Part of a small language model's weights: no biases in attention or MLP.
MLP neurons of a small language model. Each row is named by its layer, matrix (down: output weights) and neuron, and shows model dimensions 128-223. Each number is 128 + 24 x the weight over its row's rms, rounded and kept within 0 to 255. A neuron's up and down rows have the sign that makes its largest values positive.
A block is one neuron, or neurons of one layer that tend to fire together. After each block is what it responds to, as a language model described it from the Wikipedia text at the highest values.

L5.down421 [169  90 122 125 156 163 108 111 159 176 109 149 175 132 122 131 134 114 135 128 126 131  84 103  88 130 140 159 127 159 128 110 141 107  95 129 144 114 166 140 136 110 156 119 127 117 151 149 125 157 149 118 103 145 130 123 127 111 145 149  84 112  97  93  97 106 115 121 143 124 161 145 108 178 123 104 142 167 150 120 141  85 140 140 125 125 118 102 114 131 132 175 170  97 134 147]
L5.down603 [121 147  87  88 154 115 131 161 112 153 120 120 168 158 102 137 139 168  99 148 120 103  84 154 101 118 156  98  91 102  96 154 158 118 131 146 140 125 153 161 107 124 127 104 122 113 159 129 100 132 151 112 142 134 109 116  98 109 161 142 173 103 163 140 112 110 113 109 174 130 117 107 132 129 183 125 150 128 178 127 118 130 121 120 105 146 138 158 116 111 136 151 121  97  94 102]
Description: Fixed-phrase middles, table dashes

L7.down141 [157 109 115 126 140 116 140 135  94  87 115 140 149 194 109 196 137 112 159 112 117 117 149 117 128 135 126 159 100 139 131 131 130 129 100 124 121 125 114 118 137  95 105 150 109 131 122 115 114 139 121 140 149 104 147 150 123  94 168 129 100 149 158 139 124 104 139 115 132 133  97 133 197 158 137 149 140 131 127 127 138 178 124  90 124 114 123 100 154 105  67 127 118 126 106 156]
L7.down197 [121  97  93  80 160 100 141  96  98 116 120  91 128  97 115 118 136 159  95 154 143 142 101 147 109 183  72 130 119  98 135 160 138 108  79 104 115 160  96 161 130 137 112 116 121 128 106 137  86 117 118 150 112 168 130 115 140 149 165  94 170 122 117 125  99 178  83 103 147 149 129 142 118 104 133 147  94 126 143 123 103 148 159 112 101  97 109  98 137  83  95 122 108 114 143 130]
L7.down215 [156 150 137  81 149 112 130  91  81 182 110 133 130  95 100 165 118  90 144 134 132  91 117 113 129 100 110 112 130 140 149 157  94 149 108 127 157 122 160 128 131 156 132 120 141 116 113 109 114 116 120 141 122 138 134 170 180 186 119 177 165  91 130 126 121  90 144 138 118 114 154 115 140 148  88 110  79  86 132 124 140 131 140 110 129 123 131  99 124 128 159 141 145 167 111 139]
L7.down331 [ 98 116 127 140 144 118 139 152 175 142 183 142 106 147  97 140  74 135 105 130 133 174 151 119 163 172 158 128 127 101 113 177 138 149 136 156 143 104 120 103 118 145  89  93 132 174 143 132 114 182 126 137  86 121 135 133 122 104 121 130 126 107 133 159 132  85  93 150 149 121 179 104 101 183 152 141 127 112 121 134 139 121 121  72 122 128 130 144 112 127 104 140 147 149 132 145]
L7.down462 [117 111 128  99 130 120 124 121 126 127 140 145 129 146 117 134 113 123 130 133 129 120 154 144 102 124 169 128 178 127  98 159  99 175 109 129 147 134 144 137 160 128 148 139 109 110 136 103  71 135  98 131 105 128 124 123  71 123 104 146 135 125  98 130 144 135 150  95 149 123 132 117  91 116 141 141 139 143 136 112 133 110 120 148 114 122  68 141  71 139 107 130 144 130  77 116]
L7.down500 [107 150 135 115 146 118 141 120 133 112 101 156 171 138 132 166 102 123 170 125 151 116 129 120 110 169 111 143 104 162 105 119 129 138 115 114 127 162 126 118 119 125 140 159 100 193 147 130 118 155 117 152 168  86 118 141 119 117 146 119 147 145 144 107 105 112 161 109 162 106  94 143 144 119 132 125 192 156 142 126 155 114 139 160  93 105  88  85 140 115 110 147 145 120 116 121]
L7.down592 [ 84  79  98 106 139 131 124 153 137 156 145 156 112 153 137 143 136 135 112 158 182 121 157 120 129 132 135 121 101 125 166 122 136 136 115 115 141 123 104  93 149 122  89 139 125 195 134 131 142  76 163 115 152 118 131  66 106 170 112  65 149 118 151 146 152 100 103 140 110 159 119  97 124 126 130 118 130 126 135 122 105  92 142 158  97 162 115 122 124 167 131 171 103  99 142 105]
L7.down624 [176 115 143 125 119 145 123 167 150 174 118 161 132 107 108 150 127 125 129 173 105 190 181 157 149 146 153 108 104 156 141  82 165 134 114  77 118 146 118 100  92 123 109 106 153 105 124 165 149 115 155 146 171 154  89 154  75 120 148 126 121 169 117 123 153 131 120 112 126 121 106 111 164  92 128 135 120 116 143 161 146 129 111 127 104 136  98 153  88 139 122 173 111 148 162 122]
Description: Pronouns and verbal function words

L5.down75 [108 158  90  96 141 160 104 134  78 130 112 142 109 134 136 189 146  88 104 139 123 106  86 154 113 126 126 151 153 157 119 129 133 127 123 134 157 152 141 115 122 114 134 140 138 173 115 111 130 158  92 125 121 111  76 113  67 163 136 100 165 168 139 122 129 135 178 144 149 102 120 128 111 136 100 110 148 162 118 142  98 151 117 117 113 121  91 149 132  90  98 175 113 119 125 140]
L5.down264 [127  94 113 126  91  93 132 143 118 125 118 141 129 141 143 169 137  99 116 135 149  89 117 108  99 129 104 147 140 101 149  78 180 167  95 108 132 139 120 149 129 148 138 174 102 171 108 121 114 136 140 125 162 161 147 144 127 150 118 104 140 158 151 129 136 140 119 178 171 143 162  96 131 146 194 113 176 155 111 137 106 114 118 109 187 119 133 108 134 148 118 172 106 170 137 105]
Description: Quoted speech and titles

L7.down1 [ 92  95 164 106 135 111 141 149 122 136 164  57 144 144 130 123 135 174 135 144 119 150 131  95 154 159 137 123 101 146 146 170 131 139 108 141 145 127 110 159 189 130 171 154  90 130 110 159 162 132  79 104 137 100 123  77  90 156 150 100 118 147  65 117 120 132 149 118 128 131 121 115 133 133  89 129 110 137 174 148 100 129 109 121 131 136 142 145  96 133 131 129 151 100 148  97]
L7.down363 [104 121 136  78 159 119 154 175 126 107 132 128 133 145 109 137 120 104 101 104 160  82 112 111 158 123 150 129  71  84 116  74 151 110 159 110 143  99  97 116 114 128 133 110 111 133 169  84 130  90 141 116 125 153 168 140 109 180 162 105 132 135 145 160  89 123 145  98 142 107 161 124 123 181 207 142 134 131 121 132 138 117  75 121 111 129 159  70 128 130 126 142 123 141 107 150]
L7.down374 [113 104 139 122 154 163 109 123  87 106 104 154  95 139 107 105 109 147 105 136 137 115 127 159 145 108 143 137 181 109 119  81 124 130  99 105 122 138 137 170 141 134 190 129 113 186 145 154 145 113 136 118 110 153 134 169 107 130 127 139  87 125 133 125 118 139 114 150 130 176  95 173 148 141  57 102 130 163 130  90 112 103 162 148 149 104 120 130 113 124 159 103 122 118 175 116]
L7.down392 [106 138 148  95 110 128 127 134  99 131 102  84 150 139 120 104 137 161  99 136 145 117  42 115 123 169 131 124 121 191 114 172 126 144  95 124 101 130 135 149 104 117  80 137 133 167 100 130 126 105 146 141 111 141 113 157 153 104 160 134 161 128 112 137 137 125 144 131 143 153  98 126 136 155  89 111 162 140 145 112  75 126 172 129  76 144 130 139 136 129 146 118 131 124 131 105]
L7.down398 [117 102 109 143 126 129 117 117 124 110 135 102 134 119  55 164 151 107  97 145 126 141 187 108 129 140 124 115 135 126 100 128 112  97 130 148 122 118  92 109 118 149 122 140 120  97 129 121  94  80 157 167 108 153 111 120  96 152 125 130 142 163 121 127 139 170 131 133 108 146 140 167 101 117 148 117 159 116 194 102  81 110 155 111 136 144 147 168 128 114 158 126 150 147 132 106]
L7.down405 [140 124 110 133  66  82 129 136 114 195 169 115  83 135 138 144 146 126 161 103 127 116 111 109 115 142  85 153 118 131 135 168 132 116 121 141 120 123  98 125  95 140 155 113  84 133 152 159 114 140 122 125 150 135 132 140 103 136 118 122 123 120 131 122 169  90 151 112 155 160 133  93  78 137 125 153 109 106 113 137 157 118 112 125 129 126 171 189 161 139  92 154 112 128 134 136]
L7.down567 [140 122 174 128 153 135 145 110 104 135  94 173 112 166 127 155 131 147 150 193 121 121 175 151 123  81 135 135  77 164 108  92  88 178 139 117  67 156  95 150 128 107  84 144 114 135 131 165 142 129 152  93 149 115 153 151 148 116 138 164 156 105 145  93 127 117 117 126 131 136 161  89 118 133 115 123 144 141 184 147 114 121 115 180 153 125 117 113 125 145 138 140 158 128  97 113]
L7.down703 [150  93 130 136 122 158 135 143 136 141 137 157 147 205 103 138 133 144 100 140 152  93 122 145 144 128 100 134 112 153 148 138 126 134 141 179 127 136 178 128 128 150 119 127 120 138 104 103 128 132 130 116 102 113  84 163 146 205 169 135 128 121 132 113 100 164 129 121 106 115 109 108 129 151 137 122 145 116 118 142 104 127 149 125 138 128 173 134 146 144  93 119 161 115 147 142]
Description: Empty table cells

L3.down235 [105 118 119  92  95 108 117 100 110 143 122  90 164 113 109 187 109  90  91 154 131 140 142  86 168 172 143 116  82 131 145 127 125  95  95  79 141 138 126 104 132 142  93  92 126  87 172 132 112 119 139 128 159 144  83 117 116 140 113  89 142 117  91 159 116 113 105  98 170 141 101 128 112 178 134 118  89 139 124 148 128 129 143  75 144 125 120 170 164  79 103 113 119 139 118  96]
L3.down277 [125 112  99 114 156 152 122 142  86  94 120 157 102 107  96 134 135 135 147 115 148  87 100 170 151 154 128 129 158 135 165 158 105 163 101  68 136 133 119 125 126  83  95 151 128 113 164 140 142 138 118  99 145  76  67 127 132 144 128 118  70 175 109 115 101  88 142 121 104 128 118 138 141 135 100 105 132 145 101 116 135  69 120 128 121 134 128 147 103 115 149 138 115 187 150 102]
L3.down346 [121 108 104 143 110 147 129 127 126 143 157 124 144 112 147  94 119 165 139 105 131 110 132  99 168 132 156 159 170 125 117 102  97  77 148 154 139 166 110 160 148 117 129 165 147 171  58 131 112 104 116 104 109 130 148 145 137 137 154 135 165 145 151 123 105 119 112 110 134 102 104 138 139 122 144 171 158 145 110  89 132 110 140 142  93 155  86 129 143  70 134 119 125 126 106 130]
L3.down414 [102 119 108 132 130 134 148  99 134 110 144 126 166 102 134 111 159 118 166 105  78 149 131 151  90 139 155 112 100  74 132 122  90  79 118 123 139 135 140 139 181 102 141 144  93  91 116 128 113 112 147 143  99 137 114 129 128  92 141 127 141 152 177  73 124 117 150  98 113 135 151 117 135 123 119 137 101 108 129 118 125  82 117 113 117 105 158 128 121 123 103 149 120 122 122 121]
Description: Title-closing and empty-cell tokens